Weights of a small GPT-style language model, trained from scratch on English Wikipedia.
Architecture: LayerNorm before each block, learned positions, untied embeddings.
MLP neurons of a small language model. Each row is named by its layer, matrix (up: input weights) and neuron, and shows model dimensions 0-191. Each number is 500 + 25 x the weight over its row's rms, rounded and kept within 0 to 999. Numbers have three digits each.
After each neuron's rows, "fires after" lists the tokens most often just before its 100 highest values on Wikipedia text that the model never trained on. A number after a token or word is its count.

L4.up234:470501491447545507511536476460506501487489504489510464469433482490478480505487473459479496516452525503519513492488557546552500528444493483576482556511489483468499514500507437476499493471454507483525528500484517484504522479522436508487520502518492536502483506501499484503495484528485488513479477492511494499502530489568504490508468492485507528530537452474480487463520514489474505492539511498541504503536452489511512474495504475538477480513532508496527493491499499513463508492473476503536522498488500480511504531507534507546529497516456500529498539480544508494480498528526481524
fires after: " S" 23, " K" 11, " N" 7, " M" 6, "U" 6, "S" 5

L6.up67:509533501496522474469536450460525514500488578504464517477534478497562510526477502500485525464501524524499476519480506537512533522532491456515448510469467558504484504487488485497492497493511488533503498495498523495502513502464495486521473532483496522528473536505487508502539462473489476485505474452507492515513537530502451499523478501479458487513497514469497466512480530475533486532483516502479503483502470472493476456494546472532468489524474522506523506546500507465482538539477477497507463430525476517474447531532486498508510512500507523488497529493504528504503528558498509472
fires after: " S" 46, " s" 17, "S" 8, " \"S" 4, "s" 4, "es" 4

L6.up169:489532509487515487479477485466521534478540544521496500525486501544526469512488490509522477486451497506534505507520513521485529480490492531496465482513546472494542491497500467504529543441505543477541549509510549463504470531487488502498483500487498529501458506572492513499466495496511504525476464515531511515485468533471497502500530473462506499486523481466484484516514495513472499503508515493464508514455529492479544465542439468485485527485505468538539484506505499479515540459501505439523465536544500507491524532494458498507461512537464535532482497493508517503492486484474510496
fires after: " Br" 15, " Gl" 9, "ur" 8, "l" 7, "d" 7, "el" 6

L6.up32:482489480480534505532523535524515482471433498498473478503483519501471540522521560508514533463501485494470476468522483505522486511505489514532451490469523494464526523530559508461483534486479486480519513520529516479492508455486484492494466477525512473484509497497463482513488501485519537499458463514497481475484518517529479511540493525518491517517481514500523436492493522483526484538489459514507439541478451463555486504511445507542517517501523490498533502494504498508438482480487510513500486479484459512528506494509455490490498514511471501538519509528528469516540521486479508556
fires after: " L" 14, " D" 11, " of" 10, " V" 8, "enc" 7, " Gen" 6

L7.up194:491490552513509525511495521482460503518580511496533484472537472495501515496508487460534522487484463490488470503500485475483505474537476488544505521508510469507451489470542499468488500534480508506501486498499481539512522520494474508485481507527510513448528495514493512494496483484523518473486472489437535537456510480485479528503481534452499501516493516543499506518512502527526503526520512499467533450493467552488471500523521495548477503510476518537506499478473492464494527505517502523464505525504485454521425517503465479521545462518472451456509500508497520502464562490506486485
fires after: "os" 17, "ov" 10, "em" 9, "istory" 6, "ax" 5, "ole" 5

L6.up131:494531503522518503498497512498462537515486491488487501452477529471513503495513500523502499502534496534499495477499484518472522514489467556448507471516525463504477504506512487504530490527533499503464496466545464500494486480452465470531470531528552486477531461539555471530494518495507495450495510450525529505483517521496469474513503509522547513476500474496489507489469498469494547506506526502490508500517525483531458482474489513513528462505503481544538452451504499500488493493494529537466460460465481552515495492494521456474564524490488524448493488509515537487540518496528488517
fires after: " T" 35, " t" 30, " pol" 6, "u" 5, " V" 4

L4.up58:523537480458499475519489531459506498523522461469469497505471517490490569465525528491446532517506483515505499474477529482506498452476478541529544547478527503503480517511559523474505446528489508493503527516514514497489483494502490508555548449476497503513448506485496503471479465527505515515500495490561495522501517498494490547469508485449499521462553485499513523502543515487462481517539508500539457480514529477491502455495505455498556500521529468483511476499487511555507510525489494486474531469509514495501479490478502483532493477517520493476484459506497513497486487477517511479
fires after: " m" 32, " M" 19, " rem" 15, " res" 8, "ount" 6, "M" 4

L5.up145:502505495543443517532577528471524513488450501510440497524462531531500524513502527526439502492522558484514524491547479484492500506519523483477493507501505486499444519524535504517528475498484483471490493470499520508483498476495491505529478519467481479452514469534496491495477517516466498502499497509518521481504538517505517522511495494472533492456506488524453492515526541478514481509502471485475458543515506504521531433490492505494488467487494569488483491504489504476486485530512505482526439458490558530470544489509485514489479488484496528517474494488521522501513492481454463483
fires after: " D" 15, " En" 13, " en" 11, " O" 8, " T" 7, " L" 6

L7.up91:472499503509486523479577486463500496489468561514540481499492506535510507506494489497486497448492545524468492500507517532533519492480511492509470495484520455511501485525511475531464455533491518482524541449517504493532509503492465496480491463517519453539479496511477502500492473505484485505505476500493507499490508479541496528521479500485490532455463519517491464522476523492512448504487477478450479546491506473471508543485461503503486441483461542468508495539488497494472509494545511516490490477459527499512494531505536485460507517538546536471542523527554502520507549484506485508
fires after: " qu" 21, "z" 11, "af" 11, " k" 8, "aus" 5, " T" 4

L7.up292:495478527480534520528508497486512537509498537523479528475489536505563500459499544507478460490522452464481505494497513479503488483505489498467504523483512505476462517503507527466478480448512502486499459492491481512496491475478515473481485529509519501494476537505468510459480506523466475500512493512505457482505485474547488504508512532498505531522512478494463493488465522483487497550465437468478476477453506512495510480502524461486462502512546492490535558505538507505495493498518506504515532443501536520540509488486538531468518520548504460499567501525492573485490546496521508520
fires after: "," 15, "^{" 15, " n" 6, " 2," 6, "4," 5, " 1," 5

L7.up132:509498479488484451478532492510516504509513502553542540481533499521487480548509511496515515477511517467459495476473517521476520481483510479498465544497472539541475530485485535505509546474519499484497490475480507484477497518495526545494478485473496448466497535515523473480432543498474464489523525518498529485448496521499517511509461508452526490491466559523499517499493523540499459548490505514518484499531549508498498472490509557474516461491505468502511468489505510557516518555470516477523499473435514487489463529487471471475470492508489501519514508497484507532515489510516494496
fires after: " p" 35, " ph" 12, " Ph" 10, " P" 9, "y" 8, "m" 4

L6.up39:464508472498561459533509503538479495503484538444491527507449518473550480492530516492542462522500497537522485474498517479461496487496514498482500490493462553511497509524495510498502463462512461486511526507518496480462495486501505503450532523504498471466528486517499458504476527492515464533546502504518491485522488492482510482483471497556495524541502484484474502547515505529481493482474471507549525488454521458510505498513532484507472542473472531512532493546537483489500491469546491495569484534489493530522508531526499484488488549523475521514519494478530474514486491467522502464
fires after: "In" 21, " In" 20, " in" 9, " of" 8, " (born" 6

L10.up121:489495483482494456531527494486528483481491508530475524499472488480476485478528555513484496499491481463505476502499448504443506507428512500484496519486511461477526533498479518515488495485521557497483486504506484454498536512500468473490475493526526512558464450493546458504469485512522473488511478487512503482490506513512540518532522495474449537498530521512528485495491503528506508508497516496503490490514503499526558500504500532545533503524467551575537496508539503521539512469513493463472527486481511503499467500534507507485474521499490520498454523499472516440491541467458492527
fires after: " d" 27, " D" 14, "il" 8, "á" 6, " l" 5, " L" 4

L3.up79:483507493466489502536463550507483505519512482460523507482517491523523499510563544483475471491552451485505511506508540513506516465467506473501466510552481480498493531420466462514521510518461515553498496536502504529524504527529499467465513547509485539470522447536523479491496516516494489443492534495511477510489516514466481494515493514500471491551471484497506481491492488538512530495471495512494561468478503516490454505520502506490524491493506523528506493516519523461499525471514483495489536513523506530494480499518497513479499470469495495552512488430487464536494546488491510490
fires after: "\n" 59, "\"" 7

L10.up125:437514542535484519445514479510533520480524469545492463509533465531504503504488513515525514516502532517474527513499508493480492563489493518525489494472447470517532484459493498504490508499509477486472524526487528478538501530495469479508545553501553514488511474513478491515491470517526537497522479496514522501518524530507452510533485479485498516458518543473512476519488477515482480505476530514527505427509486497495546490524479478556496462506493523472488534514540509526469501502483499443463489535476495509500464488507469536517509509539469515490490461484493442483501483506482505481
fires after: "|" 39, "-" 26

L6.up281:461524481470509516485471513457489547560546504443492496514478514500477479519477486507496480531491509467500541472492534502478536472507502493511510520485529493593508487469495510517499526484505499508521473476519488490506475501460512520560479502523491497443528459519553479509469482484495505491536489488497518537511505477458536497475496516450486480477512505520511495481479512491504528470497480532546521515472491522476523492494449560493524479515470489540509523474563500516474512457495562488485522506501512495480454487502532528500477512490517504488496516524472486490475535482474483481
fires after: "ro" 37, "ra" 8, " trans" 7, "re" 6, "ab" 6, " de" 5

L5.up229:494503467508555492522491505456546556485492559474442491496463521495482444467530502532536517502519479468497469506500484468499523490540475489516489495477500537521509518491500522518474474471491500527491503519484527516505476501509487489478540535509523478506439514512525525505497458470462549526503498490503509519453480537516532503502461484440504490489541479487526480505485488467482483558497485480467499495498472522551496499501528481491453527485488467496525510537479519484478509466505542513535486467535506497515558497517517512504487512460491489557493515513508552506491523487482517495
fires after: " (19" 30, "," 13, "–19" 7, " inc" 5, " 2," 5, " in" 5

L5.up293:467481537479485520537548489481482489537494528480518497532504509494498480532511554491481455467508518456513537509452475518520456528495509497526473505509525557507528546474525487521506492481495474520510481505491473517541481489528480488492474469519466507507495508512475478508488509498474504532506519518495541515497474566505484502504527545516515478472441529511492512465509488531513451508463495491499526506512555503483512526476507444497460496450470494505523454512477518491492496509478486500521530539492534474482536517488492507453521510492480527505476538483513519508495526493443428483
fires after: " f" 26, " F" 21, " For" 13, " def" 8, " opp" 4

L6.up119:510526483483486479474491497473486534524517544491498534496431500536494474440531501528501547482516514461512509539471554467522501473526543475477508499497481481537458482539497501484478489504514501480482521489498550491518486433536499521464550501502473503491521535549505497497455521512504487456496487453459511484522519522539502527552512473492480517519531481496488520504495544503499472495524475514473472479501508479525502548502539501530487529499513464500483488521514509536472491484493476532500520457490494494487484485511512531492450461475460475470535488494534528529499506507518533487
fires after: " h" 37, " H" 35, "h" 6, " w" 4

L4.up23:551493502481491463513512494464577491520529484507452496481444502501501477550484505475498533525490454460517477512498499508478508534517508521509478470505507496489487502501507482546527497457473474489480475490509506480506537518497502502498537472494508488560506487517543491487489539515494486507481510499495529502495511482549458537464447454544483484468439521488482506489495497492540472488504484539472480472499533512480518518503480473467460539491489517483525503556492538551506525529474560504513543517484532508486522511512511493502478538523448484489505500490487511508497500533463486466
fires after: " 1" 29, " 0" 16, " 2" 11, " %" 8, " opp" 7

L6.up253:506502529513452499456483501518482526444469520473497529497510503512483508489474521493530509496503480439474509500497504483465527526498499512483523488458489477484480521468505486480504488539548521488538513488495497498507504489478526467529522471483512489525520457462510525536497533517536498454508463488525483537433498493542483517496506449547519538448458560520457456521515521444524492478521502462503534490507531458494518488492517507476498505490491525493474492473493519497525506511485486481533456518495502455513457535521523500479494552482450506494507516538518534482496519512527484490
fires after: " t" 29, " T" 16, " equ" 4, " Soc" 4, " M" 4

L6.up374:514525447515501502529479528527524524497538506494511534480489533484528507570516536490514576550487491518488497461442481485496519499496476472522489513502482494488487472469488463472458522474465508534526528436517471501491474494492488496500494477442509524480512486531500483498449510482529481544481517508515513540517517492529556498496503511486538507462492481514483511499526484497490504497493493481526497543521486549523494522500455493484503451501486496518511520473492474492492500475472469451449544496533495469487458510535532473515547496486517542502511504533511491518489491484506522539
fires after: " r" 24, " p" 8, "re" 8, " m" 7, " tra" 6, " l" 5

L3.up249:511499491496484534490501518466507498476554488465502521490506526452510510476478528498512504463444472481515498515494512489499487487496475500493488519483526489504508497505545511509509480508489504479494488502461483548539475505586480549520541515494505567520497493485476499530509487520518473493493508470536492517501532512491465483518523527498475481478456494482488504480501532510455522504575552470478472520493468459502517541493510487557479462512470477497505502519478470499525469501477540515467484508476516487485493503506511555441508526502510510449501559482524449532473500494503493466
fires after: " the" 41, " The" 12, " M" 6, "The" 5

L4.up123:498497470486513478450553502496491534493556490469487527497509531493498503539465499463487520502448534480529483476476502503539538509520545524479501482488507521514491496515543550554455499485520515470487504443526460488494461468467507503478524528511518497510451472535496491479498526487532534488498506479524503465523498468451483505514515506523540485493529467484469494500560491501513502489520527484534541492509505496525470484483491517526509512523516537496484451481530485518518492520477498463513538515471483490478463496533514504451458475505513537496499486510489560493470480545500464505
fires after: " c" 14, " m" 11, " inv" 10, " ar" 8, "^{" 7, " d" 5

L5.up73:479501480510477445488502508494516515507521526521486541488453525494444508525496487483497570488489521474505452530484450502505510499485540536515466483498494533488559483491516541506502516474510543515462479479536475492531508486453509529519480517478555522466466494493501551507485526470525481495496508520491492456490534530457494477525504464473536510496484505553471525493510543485493511488505522439499480498479482503484470446497494505507516513486495473498489490532511499524482498547487490525465507469533480495523500510521468530529437476478503486513513518550491528453518476498476490494
fires after: " R" 19, " S" 11, " r" 11, " W" 9, " t" 9

L7.up157:495498503501454504495483486519511519518531518477506469549513528543530502512487477497495505483481476493506503521494528438504495458515475500501503478539543479477535481498526519473504481455510532508559526542475508481496484447528495503460522471506504516463488503535469485505487522504454482473499504551473495471533492477520480517524506517548475563469489503492480496521478545525509475515502482529510458471459555464471491479526457492514489510500486521492487490520525513464535485501499492496508474493499508518520514567502515466518460549527476526469515480473499522495467459461520498542
fires after: "d" 17, " Ab" 13, "el" 7, "b" 6, "g" 5, " al" 5

L5.up71:511487548498506490541520484507506497504499523508494485507511504480517480494475492528512532501455456484509526514494523508492506515478451570509515525500458464471514525533544482517551521452470496521459474524526449518511507484527521520496515496505456481531500523546506461503481540516523503521499457451500502532485495493531465457482523504501472503529455497499472459456540484481467487472448479524499500494489523491500454480523508556465477485526526501512494513498480525524505484491530477513484494471493538561495517493477535472515521497476550492500501504524506473488550488471511520464
fires after: " |" 29, " —" 22, " " 14, " 0" 13, " 1" 4

L5.up200:482472508485539504515541502492467454524533482488500503500485434482508504549449531480485485489501482501474526463521487510485485494521517497458527482512544482498463496509484501492505495498501522531519552498543502504532524515505524499533438498510496488503484516531465529530485542486426491522507484439500548469495539523499527512501527507531476511536494529472510509484517482473482499502510517533498466514465565501525511515513445487565503513483455470516504507512520536437477464499483507472515497503473508514490465512533545510473475518493494514485486511502496524514481478501479472476
fires after: " f" 61, " l" 4

L4.up356:486500487493497465488468481497480468491512540524531532515501479489507476505476470521513534508522532458509446527507492485482491500509523513469452489485492525531510522506476502516558524484513497516560477477476497477475469473491482538477499526512509474486530489548520495486464535493500495508499483479476564479514510504515536527486459533493487459477522544515501510474475501461547527536505502495506490471514504491509506535492543482526464519481486490503483515479514487523530537479481521533541458497480543446524464449450480543507528488456511499481503521526498539484453531473542504493
fires after: " c" 25, " C" 18, " h" 9, " ph" 6, " p" 6, "C" 4

L4.up383:489464450559517485548465526529508486501531507457548496517495540504509493487472479491465508515443488455505474487501480540519547482524477523492540513490490469524545492496547497490522499493500512487510525517517483526531484506529475479510539469544508442490507460473510485523458496494481507487505463518513473481504472512514512489496525528456482489492509488523458484510532483519513477501490488494505534480521509530491479487545485502525505530464515510436509515471465533490528495501493501533534482499518532464514487491495496527539494445510455519486493531537486479487465453502549540486
fires after: " m" 51, "ax" 6, "M" 5, "em" 4

L5.up256:470491445525502495509479485482532509473503454487478520505505511495445488493519539488508507500489559494468513494513525512506467487461522493488485542532518526514479546512473523535451489494511490476496452472535463479506483473566521517515472515440499476490520536537510497472476523467512525532484515536497536528470492532499448479466491491478506497511462554500469505497470507533495474511505537521521494495517501516531503497515499543496510474511523554502524509496553483504493513476516474489539469486461501460492476466474447508520503547487510484491508543539485466505515514503501511538
fires after: " c" 20, " p" 10, " ph" 8, " s" 7, " a" 6, " m" 6

L6.up45:525494477504533490440538514457503513544531499517567516523515521506515494464471525517474508467472519500493509480507511520523486489525519481508479455490513481487493473495494565500533502489519486504486463463508492517521518429484535514510511499486507491551498501485482488544496534497539518539516478550512542496512506514477484484522500506500487523499509461475515474501478490485481535514482498470510473495514487492482489485551499508512504495508434525424513481504503538531503538482472524500494500490460508451505470461546513497546498478456532544461515522511497487461465503532474500484
fires after: " c" 20, " m" 17, " H" 11, " d" 8, " M" 7

L7.up35:505497500497504477448494491470467500474505491466488471437471533480515517476505501496506516498508507504485519480508570523475511512454507482493455463480503455453502507541546509565537489519484509486479474512474510504506516514532494505474466457504491443537451508526504461471493467465470501498494476469513528459499526512488499549534473523507446471505482542520502479485521536479482507513481487512514521499524503493485470499520513477481479540489516497513520508447556496487478467494526559544517508504514495451511490511530502508480520507491533491516496529518513552511472505519535503511
fires after: " 0" 26, "a" 13, "z" 7, " k" 6

L4.up231:500526482502490556488460481498489475521474531503506516456495491518494539504486510514536497468540525506458496531510499465472529512505515516515514509498545497488541481523532507485508472484508508511471531460492523504504503466518484505485476481541477448506489515493489487515446509495513493502527484491530521514504508470460482527557493542510493493481478510428493516514474480443490540511460469499490489524529510495452551477466483530552516522452524515489471517500506475523503508521509520528518506526488463478473524469506513501547469572510517502479533472486499469496524478531462450484
fires after: "\n" 61

L5.up257:483473455575513458517479505503494516490517487503511516524458516485475457573526529521536500461481473473516450505497504489458520530519464474515490520541549507566503497490507508538502533523480539535532479481526494493480481525499492515506455534484493476502458509480474517489492488494504489493465554508474568480514488478519524516496481432485529517514467462503511488454518498518526498493544530527497456472492512508526491523462452523483497480452507526497471503484532484533482485487511513495509512494516478512511495473480527479476489494488510508482519526502514496498473513501498522465
fires after: " f" 19, " c" 12, " l" 10, " C" 8, " F" 7

L10.up333:511533550468504500468576487489497509466524508499458507492534470531509480536497469487494506453517496486513462472526472494508481509505496537535468507507456475492471480473473537485519502471515517429480482494474513509493496500481494551523530497436487444473497493514518516501513471473450527506479535465467493461476544529537520508517563484513487519508511478487479475508476555490506526504507498532465555466487517468493519529543527475511499455491487471522528528484505502512515517518504498505495508493483517482522524528520467493521509542512519500483536461511505478484506495514489474508
fires after: " S" 25, " K" 17, " Sh" 6, " B" 4, " k" 4

L4.up198:462480471546514472503476485526489497510477504466501510494487508503496505462519513482545505514475477543550455519475487488535470484490480573535501528498468495540470471488510513484423457500519483545495473503467514509493524498538515473497507505489544483499484461451505460508514477507520509527491512468517528506480488516519514434482491481486512458471479481508539492503523481503531481502540512520491523549502531511483543510517481469499491502491492472517502502486489491516550536514533502537535506499530520455560509506496484519507480542451475483497482512525492476470455516510520484484
fires after: " the" 21, " w" 15, " m" 9, " s" 7, " in" 6, " its" 6

L6.up19:502491467532504511517490518503500504494538529488472510535479530474512481516545553552493483473473503523528485503490508487475441533517499497484467502450504535511483512539478519497496492496508508535454494504518499499504513482495466487468528509539537505501519528478500496513475494519460514506517479509512499496538496522499525462492467441510513465438494474520500484483508525542579518477481475492487459526500521494537498508483461510534485459506470504539552489535460500532543486470471478475485506500502501477467537482548522511503506508488493473497477486512565477512479503473438474491
fires after: " l" 26, " L" 20, " f" 8, " dis" 7

L7.up118:513525461549458584469511495520499499536533535506512473512509466482506499477461485481504513466476505527471501503473457479492523512508482543487516526496495483533471500477507515493473466481515525534503517494505488484487478481509479532497508452515532496535443484541486496499492505501498480512515484484511511574515520497512493494466468479485485504523521537462448484539523499497467468464497506550492470454520513537487512482526479537487524517508513542483453541467520487537501488481462540517463493476493493534491541503494461504485536477504463485508510495516528539510492508483461479471
fires after: " |" 40, "%" 7, " 0" 6, "9" 4

L12.up233:514533508477518486480524560481499497486523507521497488536478475479502492468513469508470497509476542511502537484457523515440487519535516507520519528482485476503464540475505478491510527519493522511513489494487500480492498517479521486509521549509506445466515533497476495526501520519490505527483468500526550554497498525476547452537485489496478489479492550493473491486518469518472442456546497517545492470510477476479460483461482479504552465481500527465530499537478497443529498501504483491476513532440501488470526453520487533498500495498477477476495501511521489475517461532502486542
fires after: "\n" 38, "-" 14, " |" 6

L3.up160:511507445552491483444536498533517480501505514521517529458510533518507501494525513450507579504485479439464496508478492502551515504472489480523479499507507499479489480529503505484498489487480493482482512499489506477493508507456473506498503469486532487453530526477496501519476469481533527542496531507524512497543499513525501511523551490481469544473509518493493493515472467530510461522512497506469490477538480472509509486508520536547478515528496512498524540515498542508519487530512483513512496459457484488532484471529451522525472479486472505475460490528564478437495465504501538522
fires after: " d" 13, " D" 12, " s" 8, " m" 8, " re" 6, " p" 6

L5.up268:519558506460519493478491480521523480484532509504534545514489509539539513490497504540544500495494509496501491526533483473516496501496469482519479497506481475540457505497527484467516489483496499488482520446481490510461511496535518456501476542486489481499508475534541510531493462468503484495539496494529505482486480498458524530481511476481507558492529456472469436474486528474508532527547537506490470470491512473507492499518492511484524469486533492545500512495516510468559520486529483501494500512441475508514474538474523462491487472503482467513469523492497534561502522558492540516
fires after: " c" 49, "m" 11, " b" 5, "." 5

L7.up213:557478478492540499479532523542403510480484458477532520497508522563495476538503498535507517482496547488556521491501516489500445496475542512498513528520476475522525448472527461526462497501483497485497501493525512494491541501509499511510510492491530447535482474519479445527549490486461505499484500452483530491481531479478487455504473506455475541508472493508509505498486493480493496504501437501448548503504492534479489499513485501476491496500496471474513481507477533495523469515472526538531502510490484493536490496504506515524492522510513487510513510503555532525507492494492483485
fires after: "U" 14, "w" 11, " W" 7, " w" 7, " Sh" 6, " B" 6

L5.up87:478491473481504475482475506476508514498497480472487515513509488490540497462531519536492532473550494465533508472505537505514536503552501479474495456444492533502489514487504524529489490481497517533478519517522500493528436467497498532502530490492526486502481523488486474467464492460445486494531482468512489488527506529536510448486519505496510482455550532457516500482515504490505530563542511521489461480493514493570491479489513489485525551487464505540461511496507511538493520494517519518527517471479489519574486515500516504504473534494438472501525500486494504500502521493458488475
fires after: " h" 29, " e" 14, "E" 11, "h" 8, " E" 7, " H" 7

L10.up77:505515485504504481526520472527488503512516519482547472545545522478489514512503487495471508514471500528502533503508415495496499487469494522498512520480478508504520499475543549529483494453473483486492439514521480541528538475537512500527541447481498470508469544473491464537505549489470473481485536468483481490472493479535507501490494464520514478484479512506476484473468546538485514524490509474525533509516536499510538495481533484543519495486487482506532504445503516462501498530499511495492492432457518520503522512514489500482503532505466511489543467538500504490480507440480519508
fires after: " |" 32, " N" 8, ")" 6, " " 4, "ic" 4

L4.up41:496519484554464518493498451481495469498531582516462483529500509510478523488505484553472473477468525437509460460519497525505551477499523503499490494520523504541532475510524503530487527521493499506501496519533509505473475504482480497508508509543484509491510516516492521466473489490508501465538513505492530522465510497531498512508515507485474481508478485442460520517531472484502502499462523540508473469510553498494484494545461535491516483471558511462479535505536535472492481552520483493471499505473484509486485491515529505487487544545451490503499478504531471494495472478502443470
fires after: "\n" 86

L3.up104:507541428468525446522466505449479513519536507472546499495521483450477518483518487489495522451448527507484504473474481503486519558504521529538513528499487489521532508494475507498526520507510498477523500486512492463489484504509486505498498485501509501532523467537510499524481495518534509511467476529520474463546517518480499515529471510498545480458486499503509483482487527517486540543514484478480468534509480500510508528510478501533467493508449499490521502510527473498519495518480500522529480525455507497498427506476480491424525516488473559504435533503508481475499488524511522520
fires after: " c" 17, " m" 15, " t" 14, " M" 9, "ax" 6, "p" 6

L6.up15:516555496500454482486527503502488501534483535484472500480473492509540533434561530566482528496483463435479455478515512473493563538504547517492465501497495505514500466494528516540488511500473506522526572499489495496481478453479465504491502522485489506519443525488505487463504463480459477501508497539498484503478498549487503524491471490507501515468502462508492547488482520497490529529470503479473484491492488494485512506522507481522487523522468474471466495519533544546501528509517491469513524496493503522499495449494490502481487469492483478485511504497526541476507535520526473513
fires after: " c" 15, " C" 15, " h" 10, " H" 10, " e" 5

L7.up267:503477494498511502500524463496455535505431518475523503483473493483475452517511515492486508508501485503525472545494494475452458548531557485495525532485470520506467516524519520520544499525501477503471516510514541495493517470491447527542541478471507467488476498512500433537517516498514510562491531540481549500485471542449490480485505521522463505518494498516468475481491491493505470510500505524506516500503514468524540528481513506478505456472511498479534495527511509497487501500473496491489483526538531504484497465544527501517454509473485502443464506510535516510522483484453498538
fires after: "A" 18, " a" 11, " T" 9, " h" 6, " (A" 5, " O" 5

L4.up308:518518480501431501510500518506511458487527514511490508498529455498522463498504494501461487524491474511505547519494547470512528490506486529488502505506476501491443490472484512484491507512531534512486511505487507522478541483517451489491558552488483497488464487509498490500495497512496538517489538497544505495528475501491461499507477490480526506480507579447492534471488448481515475478484504511505474461520512467518524521542468525477520499513526559534499509530492513462510480481513486484480506498466508472475475484496473542469514488495518456465540526459557537497524512528469520444
fires after: "," 15, "-" 12, "==" 9, "s," 9, ";" 7, "\n" 4

L5.up342:517464508510481521514501517503497469483534553480483465541492505524486495526475494499510470506498527503541500468554534453443518515505491506480533491478453513511515526494494493521524444494504499536518509511500504495475476522491492496492570507480498461439514493532507520532501502460476522519487529529447548480493523511506549439458490483475516502482542501494503514533508492447488508479483503495540517484487509535489478508501483488541496508503452529541521473519501513478515526490520510505519441509465471509478515500477494501465500494528480489505531498535549524473479493512458445491
fires after: " in" 28, "–19" 13, " In" 7, " 18" 6, "–18" 5, " January" 4

L3.up217:548495483478519493477499465477511487470515546487505509501514523527503480488453502496515551550494466474514507480497519482488588541497488535503486494486525522509563478519488503504539528470534519487474488473519449515513507459490451512536504501475452466455474471529498527517518502469523505505534466484549498554535498499490491495530522484511516542552526507469513484508470500515459516472446489482511482502490503484484476511478455481476544473502489518507522466499515505513480514476492496515503468446485506474519495478515491509460502511485543526486503501506477524511475501520470540474
fires after: " con" 14, " c" 12, " d" 8, " elect" 7, " ex" 7, " was" 4

L4.up150:510501500524494486472539489509492491491516532496496526454501500514498492440480484487463524488499501512503480509495492487483486507537486516498504517506481543491450501520502520531471463513472473525482494543520495488596502496518537497503499471491519533492493471512525479446515521517507471529489553498483506514544509523540476512513479482512487505501531531538475522529496490434501469498500474488537460477498469507572482497522533519523492499498496464485472468490509488499496499554497488500487496512478543485479523449481483537523503460444526467470470527524492514519520470572494474517
fires after: " s" 14, " S" 12, "S" 11, " air" 5, " \"S" 4, " W" 4

L11.up251:518473496500498499480511491512546471524510493579505465487474492457522464514478471495493508500472499512467506512506535521515495478436469507498522477450449534506484498499527528507502574513507491461502521525459499514500483526457485508514510500536476514499507524495530481501501527516481537490479531466465539488523543496507467526487486497501515481440498550525505470484532471495504458459506520496516507454519493487523526518517516516521489475469465523504479504485506488509510540470473482496502509480478535474510477494501458540462497489508502562522493481543523523474514543487531521552
fires after: " |" 24, "-" 13, ":00" 8, " life" 6, " Total" 5, "|" 4

L3.up130:474520483540486512517510446439536474501504564502492465505484520459505514486531447501524516480468530475512518547491519470528499530467460488509538539514504493496500485474557502513518512486461506495506513493508503513531465552525445506505544473515503480517499493505530476504479520483525481529502522521495505489462522457484545493505546495497495521493502499437522494509503445469528535508488507508509503474507527483528504489521464506474530490454514457510506529528539450464496531486532527499483506526470496483501523527524524496518463506473515525491467507476515480470491503506486439494
fires after: "\n" 45, " d" 9, "/" 8

L11.up348:487525500494499526492511507487467505471453458476466455492502494485538492516533500499478495535487550525499486494514505544540513483489507523490505490500541495482503510476476526553492529467472547454487519501463544503544501472480488534460534466465484467468494479521507513476491517518516524440510473480498522517535507459477499519541523488449456499509432496523509515496523532493452476536504509497522531536506497494482474555534501525488446505542471518456501518500493494491484521487492510530518508525487502470490501529513478504503482545517488485512464509508492538465465508519503455496
fires after: " Sh" 15, "h" 10, " Y" 10, " K" 9, "az" 8, "w" 4

L4.up208:538510535518479477491486551472449517517515469463550469479520507482481545493529517441520511485522454503521481502492512510482526514494527523475515462508496499542475486491536490490572469552472485455491492492494500509497550517521493496546516450500557501471474501517487508522505515509529526546475539496505515475486507486459468502490445470498495489461488480531517482491530481486486470465515426515498501531481487481504495523512507486514490531504450470514510539530493514512517507537484519517492464511490504500518487485525508547516520499468456505472458486497501514491485483519481496466
fires after: " m" 29, " b" 15, " w" 7, " each" 6, " the" 6, " M" 4

L7.up86:509562513537450520522539485494449494485505539477509526502458514536519506524533522476453485509508512480483433480489470481579502501473513492488490515494489481519469483499483507512481472490487522500526501444500535493518535489483479486493533508491480523486480503524524530515506509489506453540531511500491487520494506494492502505518480474510519536509531514497432518521495494487517488460531500518456496510486497445491475485468472487524484511526537443464500501472510493490501493559492494422491534509511493523513498502540531540469495456478467481513532518519494492505535521527468506479
fires after: " K" 22, " I" 13, "G" 8, " W" 8, " S" 7

L3.up126:486476470487495501515472459514472520491494510474484450506496460537506477483541480484526490490534461497464527491457525514503516450482515516518490477504477521462469535459474487549465483500486495472534469519520469463490530526518494495489564510506506506500520491520494480467508498502500525480469519461527487517510516522511512493472511502538440503567508498476512502496524531487500521524483495515515510527522517474524477448501431487468497554510504535506502545531516511468476524538487526557504531540494524485481509490537492498501465516534491505521511503460479484523470559490485509512
fires after: "\n" 33, " \"" 26, "\"" 23, " (" 4